Weights of a small transformer language model.
Size: 12 layers, width 192, 3 heads of 64, MLP 768 tanh GELU, vocabulary 2886, 5.9M parameters.
Training: a variant of Muon for these matrices, 235M tokens, 7774 steps.
MLP neurons of a small language model. Each row is named by its layer, matrix (up: input weights; down: output weights) and neuron, and shows model dimensions 80-175. Each number is 200 + 20 x the weight over its row's rms, rounded and kept within 0 to 999.
After each neuron's rows, "fires after" lists the tokens most often just before its 100 highest values on Wikipedia text that the model never trained on.

L4.up30,213,235,234,194,172,194,197,186,201,216,182,202,224,216,197,222,216,202,199,212,196,195,227,214,222,215,217,230,206,186,206,206,229,185,199,134,178,191,221,154,171,195,178,216,160,212,222,202,215,202,192,219,181,207,207,154,224,214,192,171,201,192,216,213,224,202,159,209,180,157,207,203,229,193,221,171,182,189,197,207,212,175,179,223,201,159,170,159,180,207,223,205,175,221,173,206
L4.down30,206,210,188,192,231,222,194,202,190,213,247,170,200,206,219,169,205,219,203,180,222,181,162,185,228,194,180,212,219,187,206,193,213,241,199,197,195,213,206,232,243,174,194,186,240,213,208,226,204,213,194,187,179,195,188,222,186,172,204,211,206,235,171,196,177,211,209,171,155,225,189,219,171,191,205,213,193,217,222,176,186,203,225,207,198,208,156,204,211,194,191,215,210,183,243,215
fires after: "\n", ".", " f"

L2.up350,213,232,200,192,192,183,210,182,194,206,194,236,227,210,218,179,199,213,238,215,214,201,190,177,196,181,157,164,209,204,191,197,208,198,226,169,208,174,206,202,183,222,184,201,211,197,175,177,193,148,224,219,160,190,202,205,181,176,202,220,158,158,201,202,207,195,206,202,223,179,150,194,221,192,228,207,212,202,211,222,182,183,196,291,201,236,220,187,188,209,202,187,187,208,201,222
L2.down350,188,184,213,189,195,194,163,182,205,204,221,202,192,235,196,170,212,210,219,206,191,219,206,198,203,236,191,204,191,252,231,154,228,195,185,197,242,216,198,200,238,180,172,180,172,213,219,195,214,189,221,202,195,202,199,179,194,232,199,194,203,255,204,228,205,224,191,202,212,219,216,242,216,189,175,240,216,238,192,197,220,202,178,158,211,204,216,236,193,181,202,191,216,192,195,161
fires after: " f", " F", " Af", " N", " A"

L2.up316,184,219,176,195,168,188,196,205,217,176,214,160,196,206,204,230,232,172,190,271,227,185,232,233,177,185,200,159,202,232,203,241,159,219,183,191,170,189,196,208,222,203,209,191,209,214,211,183,184,174,175,211,230,205,158,182,228,175,212,180,202,184,177,159,232,203,202,206,184,221,192,201,189,214,217,206,215,197,204,191,202,222,197,204,174,188,200,223,191,190,214,224,170,200,209,200
L2.down316,196,221,214,232,209,183,209,221,206,195,165,176,235,179,190,237,210,163,194,169,186,225,219,186,195,198,187,214,203,203,217,182,204,220,235,199,168,205,240,206,191,187,180,192,206,169,193,230,209,200,219,204,196,202,132,208,182,179,187,231,215,205,196,224,209,183,216,184,174,235,206,201,194,206,220,203,186,224,197,224,225,177,168,197,223,195,201,187,205,212,185,202,184,210,179,208
fires after: " S", " mov", " Th", " feat", "w", " Wh"

L2.up427,169,188,192,213,193,204,231,210,198,196,196,241,167,218,220,187,199,168,194,197,217,178,179,210,211,239,212,190,211,213,221,226,196,182,273,232,209,200,244,200,212,155,202,184,216,186,173,201,201,197,198,210,208,197,204,122,239,184,198,211,184,177,179,199,224,221,173,208,197,206,190,147,202,214,201,190,183,206,194,201,166,180,225,223,162,188,213,183,212,210,189,202,201,191,182,207
L2.down427,191,186,190,151,207,192,184,220,198,234,203,241,214,192,173,195,209,211,190,222,184,177,203,192,193,199,227,214,179,184,227,214,219,202,222,207,218,201,186,168,202,217,205,183,232,232,214,199,200,214,197,199,192,259,214,195,171,213,181,187,228,208,213,205,188,143,180,208,201,171,238,200,202,194,196,157,210,218,233,167,171,208,203,201,184,185,208,208,179,185,209,211,212,229,214,202
fires after: " Al", " al", " d", " r", "D", " N"

L3.up316,208,211,220,241,188,184,169,196,209,170,199,191,189,185,224,246,214,243,198,181,205,210,177,168,225,182,204,211,239,189,199,202,192,232,179,188,164,171,195,214,195,223,198,202,176,228,236,202,200,181,206,229,179,202,182,191,200,192,220,195,192,167,196,193,201,210,207,213,162,229,166,195,181,184,224,213,185,211,227,213,191,228,206,190,219,179,197,155,213,211,202,209,188,192,181,218
L3.down316,182,197,204,183,178,202,166,237,198,199,211,194,228,186,213,203,176,190,162,161,212,189,214,237,225,231,182,210,242,217,180,161,221,199,208,201,230,168,193,218,195,184,196,184,208,218,177,200,209,208,212,209,203,213,158,195,190,182,233,201,203,201,179,166,199,201,198,238,201,222,199,214,221,205,223,212,187,184,232,201,210,157,203,197,201,187,196,187,220,206,185,194,189,189,201,178
fires after: ".", " (", " Wh", "W", " S", "h"

L4.up71,174,223,201,242,177,218,234,203,164,212,186,152,176,190,177,185,251,189,183,213,219,190,182,180,212,246,167,202,211,186,179,195,186,198,202,191,161,225,245,184,208,215,190,198,236,213,214,196,163,205,191,213,168,159,195,190,209,239,185,190,153,187,174,207,190,186,176,172,223,205,211,215,184,226,185,215,229,201,209,206,202,169,171,210,190,190,187,198,221,194,213,200,168,207,202,213
L4.down71,236,205,193,198,214,183,230,185,204,193,197,193,206,195,193,170,202,207,187,201,167,206,166,204,172,200,214,189,222,185,185,216,197,221,182,210,188,209,194,200,191,129,236,220,175,182,203,206,200,198,197,177,216,193,215,220,222,172,206,178,217,190,188,192,213,161,181,247,170,213,177,245,204,168,188,200,188,221,232,200,233,226,226,160,201,190,189,215,201,214,189,244,202,230,210,176
fires after: " G", "S", "I", "G", " Sant", " dr"

L2.up564,192,191,229,180,185,224,230,194,173,207,222,203,208,198,214,194,209,205,173,178,176,184,185,207,228,205,223,217,218,190,213,204,188,139,210,192,227,175,214,205,170,208,218,204,225,186,216,211,233,199,188,169,211,188,209,211,180,182,187,181,207,199,205,245,201,191,189,205,197,215,192,172,198,227,165,187,197,218,185,167,236,184,224,186,208,179,212,190,216,244,209,221,207,188,187,160
L2.down564,221,219,164,200,200,163,221,203,165,200,171,212,208,171,184,189,186,182,246,215,204,184,219,190,186,193,204,196,193,175,214,168,169,198,204,228,257,189,207,194,190,200,182,166,204,205,179,227,189,156,207,213,207,171,168,204,184,192,217,216,188,207,217,216,226,207,216,168,212,204,214,198,196,187,201,226,224,208,163,209,202,204,207,240,220,205,218,164,195,193,203,195,220,193,224,205
fires after: "g", "v", " av", "ur", "ar", " V"

L2.up434,213,208,204,214,215,192,200,157,181,191,195,214,175,227,193,189,202,226,180,196,193,210,223,199,224,199,177,188,229,244,168,174,185,194,236,188,220,182,216,220,197,229,199,217,140,199,224,192,204,167,212,184,218,186,211,227,216,164,203,187,205,238,163,237,188,226,176,173,173,212,208,174,216,177,225,184,184,178,230,207,174,191,185,158,189,209,232,210,195,176,132,228,209,201,207,194
L2.down434,166,218,203,151,193,202,211,208,219,205,197,195,176,196,214,214,215,152,184,209,186,216,213,209,194,241,160,229,189,211,180,213,213,177,208,239,183,204,223,215,212,210,187,192,196,225,166,197,207,170,196,222,206,249,224,201,228,196,194,192,230,187,205,222,197,199,208,236,224,151,227,208,210,197,191,169,224,188,188,171,225,185,175,218,221,156,166,179,206,222,213,186,183,186,183,232
fires after: " m", " B", " M", " sk", " V", " mag"

L2.up388,197,170,229,230,153,197,194,196,212,211,175,194,218,196,192,208,247,190,210,207,235,136,193,200,232,237,200,198,216,200,211,207,179,198,194,216,207,203,196,200,182,213,226,193,214,196,207,192,186,193,210,206,206,209,245,194,177,207,189,196,202,214,217,214,219,185,233,206,194,190,206,200,189,233,201,172,227,199,212,226,190,156,190,213,208,205,202,230,195,221,197,214,196,197,216,222
L2.down388,209,235,176,208,206,179,146,192,197,201,205,232,179,232,197,208,204,223,213,181,167,217,211,196,186,190,239,195,208,202,211,187,204,191,158,197,168,210,187,210,192,214,215,190,222,214,211,154,208,210,191,181,212,183,172,248,221,170,202,212,201,212,198,181,188,175,188,214,194,213,191,178,212,215,228,232,189,229,206,192,171,228,218,174,188,192,215,208,208,220,209,214,236,199,178,190
fires after: "–", " S", " (", " Car"

L3.up613,201,183,208,201,215,219,232,227,219,206,222,198,178,195,229,200,215,221,234,200,216,207,211,195,186,225,203,199,175,186,195,183,153,163,170,217,237,214,216,161,184,205,202,193,222,201,244,207,198,168,193,199,190,207,194,184,166,215,205,169,221,206,174,211,192,188,227,202,210,213,183,216,206,240,223,180,208,225,221,214,161,206,221,195,197,201,186,195,231,188,232,163,193,191,189,207
L3.down613,199,204,185,207,227,209,179,203,202,159,200,179,156,225,185,168,197,189,167,202,220,182,171,182,181,186,184,228,190,190,183,230,226,191,209,203,184,204,176,208,202,235,204,226,176,207,190,212,215,211,182,181,168,192,220,195,210,225,190,219,195,204,178,173,180,217,167,170,198,192,225,222,233,190,185,236,225,210,162,209,231,224,217,184,228,223,196,193,185,210,194,190,217,241,226,175
fires after: ",", ".", "ij", " Je", "ar", " D"

L3.up102,209,224,183,221,199,205,224,207,191,222,210,190,165,186,181,195,200,204,194,214,223,202,158,199,188,220,184,149,203,219,193,171,216,211,201,193,210,187,203,192,187,229,215,137,190,173,212,216,166,154,204,182,218,203,230,173,206,187,170,194,187,208,205,159,210,192,219,189,225,217,177,193,217,200,195,236,228,193,207,184,211,209,184,192,197,181,220,204,224,146,209,216,206,181,226,221
L3.down102,207,175,181,206,201,203,221,224,204,199,202,203,194,197,229,233,176,183,218,183,186,182,183,216,202,251,191,218,154,185,211,160,191,227,174,213,178,202,187,232,192,186,203,191,172,192,183,195,206,142,215,191,215,188,199,167,183,191,216,224,182,191,191,189,218,206,202,223,182,219,194,191,204,177,198,165,197,162,205,203,221,164,190,198,193,239,190,231,197,198,150,209,198,216,237,217
fires after: " sp", " ch", " Ch", " kill", "h", "ch"

L2.up241,173,233,195,208,200,196,190,193,190,176,168,179,192,189,188,213,189,199,188,174,228,173,262,182,228,195,197,198,163,220,221,179,220,206,188,187,201,241,202,178,179,205,194,212,188,167,203,194,215,211,173,190,175,185,195,230,219,205,271,190,197,194,205,224,189,204,204,218,185,214,193,198,189,230,225,209,169,193,203,162,205,237,182,254,202,184,203,221,192,183,189,194,180,183,207,220
L2.down241,204,204,213,185,198,191,220,187,209,173,201,249,215,198,214,194,219,209,161,237,175,232,182,190,173,211,175,192,212,186,178,188,181,209,210,201,172,164,206,220,212,207,185,204,197,238,196,169,226,178,195,190,217,175,214,195,204,230,163,184,213,192,206,193,199,148,208,181,198,186,184,194,214,174,145,192,216,201,168,220,189,162,201,212,246,234,208,187,197,226,211,219,219,189,195,230
fires after: " W", " w", " cons", "he", " the"

L2.up344,192,189,173,227,201,150,212,184,197,202,224,178,170,214,192,213,197,204,206,236,202,201,217,194,226,196,224,200,167,202,203,226,227,233,167,207,203,212,216,202,157,212,206,187,248,183,204,180,201,173,214,178,208,167,176,178,190,215,189,186,187,216,176,191,226,234,210,200,209,219,177,195,193,185,188,192,202,183,210,202,236,201,212,224,197,197,237,168,195,186,216,225,230,175,226,226
L2.down344,191,221,193,206,212,179,214,188,207,170,205,185,215,193,220,161,189,175,210,193,223,191,217,178,189,214,194,212,198,238,198,195,219,185,182,196,188,181,197,202,217,174,193,191,197,202,187,172,220,195,170,198,186,220,231,207,220,203,210,200,180,203,201,210,189,198,239,190,216,219,240,190,187,246,185,186,170,211,221,217,194,187,223,187,169,218,226,168,202,204,205,235,183,190,226,236
fires after: " N", " m", " system", " n", "iss", " W"

L4.up101,207,214,183,174,222,165,216,216,183,151,178,167,245,209,167,181,211,184,173,222,217,173,205,224,192,182,192,209,212,169,205,234,200,221,190,189,181,186,195,177,200,170,196,197,178,228,203,173,197,181,178,190,191,207,167,200,207,184,190,165,200,224,204,187,220,223,179,185,206,188,201,190,187,185,244,216,230,209,184,175,182,206,175,195,177,157,202,194,182,229,184,205,235,180,213,216
L4.down101,209,182,207,224,173,192,217,209,187,197,229,204,211,201,182,175,172,183,160,222,195,203,209,191,173,222,209,216,212,192,181,188,175,201,217,196,204,215,248,217,223,212,201,200,185,181,180,196,230,177,249,203,210,199,175,184,215,216,204,222,159,209,166,192,202,169,202,187,223,179,163,196,218,189,221,201,217,210,208,198,173,228,188,184,199,224,169,197,199,198,200,191,164,207,223,243
fires after: " S", " F", " f", "f", " ins"

L3.up382,198,139,180,177,175,144,225,202,205,198,209,194,221,193,180,201,197,196,212,168,174,209,206,180,214,203,199,208,201,194,213,195,202,206,166,208,196,202,216,198,190,197,175,222,216,219,187,214,171,172,203,214,187,201,198,161,197,181,203,198,194,217,226,219,196,189,196,174,246,180,168,217,191,193,236,188,192,178,165,214,186,194,176,202,206,236,218,204,234,252,202,186,208,184,199,239
L3.down382,236,249,206,171,211,183,194,184,194,192,203,200,182,202,189,183,200,218,167,188,186,175,224,207,178,193,208,227,210,194,208,217,208,218,196,220,175,226,214,197,183,232,197,213,182,227,173,188,209,201,189,203,224,183,204,201,206,192,220,205,184,185,198,174,193,214,233,183,234,196,217,200,181,207,196,197,202,209,170,180,251,216,215,196,180,225,190,193,213,184,249,203,225,183,211,230
fires after: " Le", " H", "re", " f", " F", " ("

L3.up445,183,235,230,208,220,206,222,182,202,190,172,213,150,191,163,211,216,212,183,176,212,167,212,233,192,208,161,198,230,184,197,212,176,205,232,190,158,171,201,207,235,199,179,221,189,206,207,174,231,239,189,192,206,209,205,194,187,182,205,159,207,176,228,207,179,239,221,200,243,218,177,191,195,182,203,204,178,198,211,185,191,154,212,207,174,221,197,183,181,163,204,214,198,211,220,167
L3.down445,234,215,188,162,233,205,183,194,232,202,196,203,212,207,196,197,192,198,202,205,217,195,196,218,175,199,186,202,187,203,196,216,167,194,194,230,175,225,167,176,157,179,199,211,227,222,178,207,221,159,225,201,215,161,175,151,217,231,226,226,225,191,199,170,183,192,177,181,204,190,189,229,195,202,206,195,226,205,201,200,198,201,216,218,194,183,203,194,218,234,218,218,208,234,179,221
fires after: " m", " S", " r", " M", " gr"

L2.up10,207,188,214,185,221,189,198,223,211,192,194,240,197,184,188,159,188,161,162,203,211,168,175,197,209,199,233,209,206,174,209,220,177,192,223,215,208,222,214,226,234,228,208,187,207,184,203,205,167,210,180,229,204,234,202,198,182,179,210,226,213,179,205,217,269,197,180,201,173,181,202,172,215,217,226,204,191,204,221,213,167,200,193,248,201,184,185,189,201,199,162,187,171,212,198,188
L2.down10,190,176,163,183,233,197,208,200,177,211,171,196,181,199,187,182,195,197,136,213,201,205,183,230,205,197,174,198,224,177,206,180,217,193,218,211,245,199,215,166,218,190,206,183,211,208,193,202,184,196,176,195,226,205,201,170,196,219,192,205,185,208,227,181,211,181,221,202,220,189,185,168,190,199,191,206,214,184,201,228,218,205,194,191,240,208,181,197,214,206,177,181,235,209,244,239
fires after: " K", "D", " a", " J", " d", " N"

L3.up415,193,182,170,172,217,227,207,171,211,208,203,204,229,208,166,190,181,207,230,203,173,192,179,179,200,232,185,195,227,174,169,183,187,161,218,180,176,189,195,212,200,226,181,216,190,204,210,207,173,232,210,205,223,194,217,217,221,223,179,202,206,214,200,235,154,210,201,208,206,209,219,171,187,198,182,250,178,187,198,209,228,201,192,228,183,179,197,216,225,196,195,244,211,169,186,191
L3.down415,216,225,205,231,218,167,193,198,199,177,205,206,218,198,139,238,175,209,142,199,196,187,193,211,225,200,165,203,210,216,169,194,187,240,207,242,195,190,192,195,197,178,212,175,207,220,208,228,185,215,200,199,186,211,187,178,183,240,247,218,207,183,174,206,212,169,214,199,181,173,186,187,186,200,221,207,224,217,206,200,169,231,226,194,187,200,179,186,211,222,212,202,213,229,215,222
fires after: "l", "ol", "g", "k", " Sl", "ur"

L3.up114,195,204,196,182,185,196,193,196,204,231,175,195,201,175,225,217,205,219,201,208,213,213,185,188,193,188,201,207,210,186,205,204,206,234,223,191,175,183,194,191,214,201,200,188,207,242,190,188,156,204,181,189,203,191,247,218,190,209,199,177,205,211,182,197,257,236,201,208,213,254,172,208,183,191,212,224,214,174,213,181,234,207,217,191,172,224,205,168,194,186,187,217,158,167,200,206
L3.down114,199,179,225,192,185,183,186,199,186,193,195,189,200,157,190,205,192,197,244,188,209,191,222,193,185,199,175,204,214,218,181,186,189,192,195,232,209,221,206,195,196,194,187,180,201,169,157,193,200,190,175,190,179,220,179,217,197,184,171,211,226,199,215,189,242,193,185,200,146,212,219,227,224,218,195,203,248,239,212,205,177,232,181,252,210,197,203,227,227,148,191,199,207,194,181,217
fires after: "\n", ")", " =", "|---|---|---|---", " I", " J"

L2.up726,190,194,211,164,193,194,253,200,197,187,187,206,235,166,189,224,182,197,222,178,172,201,155,202,206,168,206,183,215,260,194,223,180,209,195,181,170,227,188,203,178,190,201,170,205,209,224,176,200,213,168,235,215,194,202,201,204,247,191,187,240,223,196,184,214,184,175,184,190,182,184,235,188,167,185,216,234,201,189,211,183,224,211,237,194,228,200,182,217,170,210,190,194,186,222,176
L2.down726,216,219,193,185,226,217,204,220,222,188,181,199,200,211,197,188,166,163,202,212,208,193,209,239,178,189,241,241,181,212,202,184,163,200,175,247,175,221,215,158,202,185,206,188,187,204,227,180,223,218,201,198,179,188,192,223,213,172,200,229,172,207,167,176,195,222,201,185,176,181,218,204,233,238,165,196,234,225,195,198,196,222,220,208,194,185,185,174,205,159,158,199,209,184,194,193
fires after: " No", " 0", " 1", " 2", " 3", " 4"

L6.up173,251,199,198,194,209,260,210,167,233,176,168,190,225,186,168,204,230,195,184,204,216,209,196,194,195,191,201,226,194,200,215,216,188,187,202,168,188,183,187,217,215,180,158,191,170,205,211,205,184,225,223,185,216,183,190,178,180,219,183,177,199,176,182,216,234,203,201,196,208,176,159,204,174,173,191,234,220,198,171,268,206,205,199,194,175,175,203,200,180,195,203,200,206,236,201,183
L6.down173,221,216,201,181,185,188,197,204,234,229,215,169,162,185,196,237,203,186,204,177,194,209,192,185,218,194,195,157,172,218,238,227,198,218,202,228,184,191,203,197,212,229,229,224,222,216,219,195,218,219,191,218,163,238,173,212,202,154,189,207,233,246,200,175,164,185,223,205,191,244,250,174,200,174,221,209,215,196,237,182,187,197,212,208,206,220,198,224,203,207,201,194,202,208,218,185
fires after: "\n", " to", " ins", " |", " from"

L4.up543,185,195,202,166,226,187,203,172,212,203,217,197,175,183,210,203,181,202,179,177,217,189,164,202,247,220,236,218,212,218,217,186,231,187,239,171,216,200,213,188,196,240,236,184,204,204,190,180,170,243,189,184,198,193,196,196,227,196,237,212,191,215,191,174,246,173,226,191,197,206,174,198,177,184,197,171,211,200,178,199,196,189,232,224,161,192,196,211,205,211,174,216,193,193,184,226
L4.down543,196,182,217,208,172,163,221,165,204,196,202,189,211,205,177,174,222,181,220,192,169,232,259,188,182,199,186,220,185,246,172,228,158,185,194,236,180,200,198,171,207,141,170,195,216,224,201,210,209,178,186,196,211,247,199,194,188,192,160,182,208,207,197,215,194,186,209,194,184,196,195,231,221,222,228,229,165,174,223,201,211,231,186,187,221,215,206,159,203,198,230,192,220,208,204,199
fires after: " (", " R", " ", " r"

L2.up500,139,199,208,214,219,208,194,223,209,225,181,190,167,192,212,220,237,180,164,179,157,232,221,209,201,198,183,193,191,223,183,210,196,211,227,191,187,204,210,194,184,197,226,177,199,216,177,220,179,216,180,220,206,212,224,178,194,213,200,193,182,228,217,176,202,175,233,191,203,194,151,166,187,177,184,244,212,171,191,224,180,189,207,241,198,194,186,178,156,207,172,154,180,221,211,198
L2.down500,204,186,244,201,210,181,180,165,198,231,205,211,177,200,231,212,216,170,204,222,191,207,196,214,244,168,162,222,168,196,184,211,192,234,204,203,192,229,191,192,178,206,214,198,198,209,187,182,181,230,164,175,223,171,211,192,216,239,215,168,213,199,206,194,216,187,193,216,228,208,223,177,223,215,219,192,229,214,155,205,229,207,188,214,196,168,225,184,188,229,221,190,195,211,210,209
fires after: "A", " one", " ins", " se", " Th"

L6.up583,200,176,206,212,187,217,235,192,193,194,181,182,198,196,177,178,201,166,180,200,206,216,198,198,243,215,213,189,201,190,217,221,188,217,202,198,188,188,205,219,193,203,231,180,180,202,178,201,208,168,231,190,169,176,206,186,220,184,250,193,183,189,179,173,211,194,203,211,165,234,176,182,168,193,176,197,185,182,229,226,172,163,202,219,212,228,222,186,171,223,157,209,179,190,175,219
L6.down583,226,159,182,170,187,221,198,203,188,216,238,210,185,194,193,167,223,213,219,210,198,201,206,195,221,227,194,201,190,226,176,180,205,204,205,221,199,177,216,199,236,188,227,186,231,191,232,205,224,194,200,182,190,229,164,204,168,225,203,189,243,179,192,193,175,209,214,173,202,125,217,211,206,192,208,206,151,203,199,182,172,213,179,223,227,215,194,188,197,168,200,171,184,205,183,204
fires after: " I", "eh", " o", " You", "I", "ar"

L4.up130,245,205,196,203,195,197,226,208,193,209,191,207,198,180,217,210,171,213,188,175,204,203,161,213,235,169,206,198,180,189,197,216,187,201,230,208,199,152,174,202,185,179,174,210,212,196,223,170,201,211,196,219,175,186,218,175,201,210,180,168,179,213,221,181,188,195,193,216,193,183,220,215,227,241,204,213,213,208,220,207,207,230,175,207,178,160,235,167,231,240,199,185,184,208,161,216
L4.down130,155,205,189,185,213,222,184,214,208,194,202,215,156,217,179,188,213,186,175,183,223,201,236,176,199,203,172,184,219,225,215,219,197,203,181,178,198,242,170,176,155,201,227,215,177,224,202,222,165,205,188,182,183,198,186,202,168,172,203,204,192,198,198,221,202,176,217,185,218,191,231,245,172,217,236,216,212,228,181,199,204,205,220,208,202,211,196,229,208,196,199,248,244,181,223,207
fires after: ",", ".", ")", " un", "\n", " ("

L2.up150,199,204,175,200,194,224,203,203,230,237,205,219,203,176,214,193,169,207,234,185,200,180,205,201,183,218,201,175,207,168,198,182,220,224,238,154,194,212,214,187,188,215,224,214,177,215,208,186,175,198,216,190,200,173,213,215,215,174,181,193,209,219,221,186,228,191,239,211,209,245,232,194,148,200,217,206,200,221,176,178,191,222,200,183,169,208,209,200,199,233,226,207,201,222,183,201
L2.down150,211,239,213,193,214,196,219,232,224,198,186,181,220,191,193,196,183,204,179,236,175,205,186,170,176,204,204,205,193,199,191,187,192,196,215,214,191,187,170,213,200,192,210,204,209,183,215,187,220,189,172,212,227,225,203,213,200,165,189,241,244,223,227,157,194,178,208,221,163,166,193,216,193,228,210,219,205,209,242,189,182,207,176,218,218,221,231,203,184,209,196,202,212,186,207,209
fires after: " (", ")", ","

L4.up149,185,191,179,212,185,198,224,190,199,133,214,170,179,200,189,213,206,178,212,203,214,223,133,226,184,160,195,182,214,208,202,214,205,200,175,216,185,199,197,202,203,209,191,193,201,176,194,226,201,200,210,220,215,206,215,157,195,191,190,185,199,201,209,187,197,198,222,178,207,193,204,194,215,187,203,191,215,152,224,214,213,189,190,207,239,228,240,226,241,178,204,198,179,166,239,209
L4.down149,172,208,185,187,213,184,199,196,189,179,225,182,222,179,210,209,212,194,182,182,163,190,178,201,216,155,209,207,178,205,203,185,154,205,176,211,203,204,238,189,227,196,177,167,210,223,193,228,195,189,230,187,212,171,204,161,220,182,198,257,237,201,233,199,198,203,215,222,178,204,246,191,193,211,222,168,256,171,202,192,219,215,201,196,179,199,198,192,203,176,208,213,189,192,206,201
fires after: " ch", " sp", "W", " Sing", "E", " Ch"

L8.up106,191,201,184,196,198,202,215,177,204,230,209,211,181,200,212,214,175,223,176,198,207,217,198,216,231,145,195,209,209,210,202,229,201,214,165,196,204,179,212,225,208,204,236,197,197,193,178,210,193,216,223,173,206,195,189,171,196,237,195,150,182,190,244,217,232,189,203,157,222,228,204,222,174,188,221,194,184,208,193,206,174,219,183,199,219,198,222,237,183,202,184,202,209,229,195,200
L8.down106,209,175,179,167,198,216,215,222,182,209,164,171,229,209,236,169,208,166,193,200,186,202,233,204,186,170,208,219,194,205,215,223,221,193,205,218,222,205,199,195,212,213,182,201,200,171,189,164,197,222,203,214,204,217,214,244,191,180,210,243,230,248,198,181,225,205,210,209,228,180,239,158,204,174,220,194,215,187,179,212,234,218,243,169,212,205,183,166,162,203,190,226,212,215,212,204
fires after: "\n", " |"

L3.up255,181,210,208,185,204,200,201,196,197,186,217,192,224,191,207,195,176,186,223,215,193,192,168,226,208,210,206,169,180,193,214,215,188,208,203,185,219,205,213,180,217,204,185,197,212,171,197,216,183,207,214,228,189,213,186,206,186,165,218,186,136,198,227,196,211,224,200,228,175,194,225,162,186,234,178,201,202,224,214,178,182,215,183,203,173,154,198,193,219,221,196,190,214,190,187,203
L3.down255,216,195,223,217,207,221,188,199,216,199,168,187,177,221,188,208,242,161,208,204,185,198,175,204,165,199,192,185,179,160,224,179,206,200,219,194,202,202,191,194,175,196,217,225,202,204,210,179,218,205,203,212,182,208,206,195,212,149,195,241,229,209,182,241,226,202,210,202,160,190,187,228,189,221,188,201,198,189,179,207,218,222,213,222,211,208,171,207,170,196,199,197,192,214,214,216
fires after: " D", " d", " L", "in", " ("

L2.up514,203,230,193,183,223,190,225,190,195,178,172,202,206,191,217,172,194,203,205,172,218,190,191,192,221,206,205,191,210,196,182,199,197,202,189,173,183,185,206,177,195,241,201,180,232,163,180,173,194,212,221,165,186,246,189,211,212,185,189,218,198,198,233,218,211,178,187,208,207,199,172,202,235,195,229,175,212,206,219,159,201,184,198,221,214,217,186,223,207,228,206,185,167,228,184,205
L2.down514,230,179,230,200,191,196,206,181,209,196,192,179,168,219,219,215,193,213,196,220,180,164,184,176,214,186,227,215,199,206,196,205,178,191,166,204,220,198,215,168,198,189,173,216,180,217,198,199,171,231,209,220,212,222,224,174,199,215,237,215,209,210,229,212,176,205,204,182,225,226,185,196,210,197,224,204,192,202,206,209,212,174,181,193,222,188,205,168,174,241,172,203,210,182,228,192
fires after: " f", " Ab", " ind", "f", " F", "red"

L3.up486,180,190,213,212,204,200,231,173,223,213,185,199,207,170,222,204,180,172,198,172,206,182,192,223,217,212,212,180,187,181,157,238,185,204,206,175,192,183,191,164,207,206,207,196,190,147,189,184,229,155,200,236,185,141,195,198,208,163,195,169,188,207,192,221,205,207,204,216,206,196,196,188,174,169,225,188,224,197,193,197,186,199,214,179,196,205,213,204,210,200,229,194,186,169,180,199
L3.down486,221,184,203,239,225,175,205,193,177,159,172,175,190,210,198,198,222,183,209,207,218,194,196,197,196,202,174,171,175,192,194,185,196,228,225,185,200,212,213,212,209,185,204,223,202,234,203,201,215,214,186,212,205,220,172,193,173,188,224,221,176,192,213,188,220,215,234,201,205,174,224,171,163,224,234,217,214,197,218,169,205,196,170,229,196,195,210,153,183,221,221,201,184,259,211,195
fires after: " d", ",", " D", " re", " th"

L2.up208,225,184,188,196,175,234,218,195,188,218,192,198,222,191,198,181,160,191,212,178,208,202,181,206,216,204,180,220,214,190,192,174,210,201,217,233,220,207,207,158,191,226,207,201,187,193,246,194,198,143,187,214,193,184,199,194,176,195,240,199,201,212,217,204,204,252,195,208,215,218,213,191,193,187,182,184,195,222,237,221,201,201,169,223,179,211,217,215,176,196,161,225,203,215,203,181
L2.down208,224,196,173,177,202,205,191,154,161,192,199,208,171,171,197,222,211,211,191,220,200,205,210,208,237,201,206,216,221,203,229,218,217,210,199,182,164,209,221,211,206,173,178,215,209,206,165,220,215,210,195,205,226,168,211,192,161,171,207,175,174,194,163,233,179,205,231,198,220,206,209,202,192,207,221,187,216,208,207,202,191,175,191,242,193,199,226,215,197,187,199,209,217,190,211,189
fires after: "em", " g", " M", " K", " Mar", " m"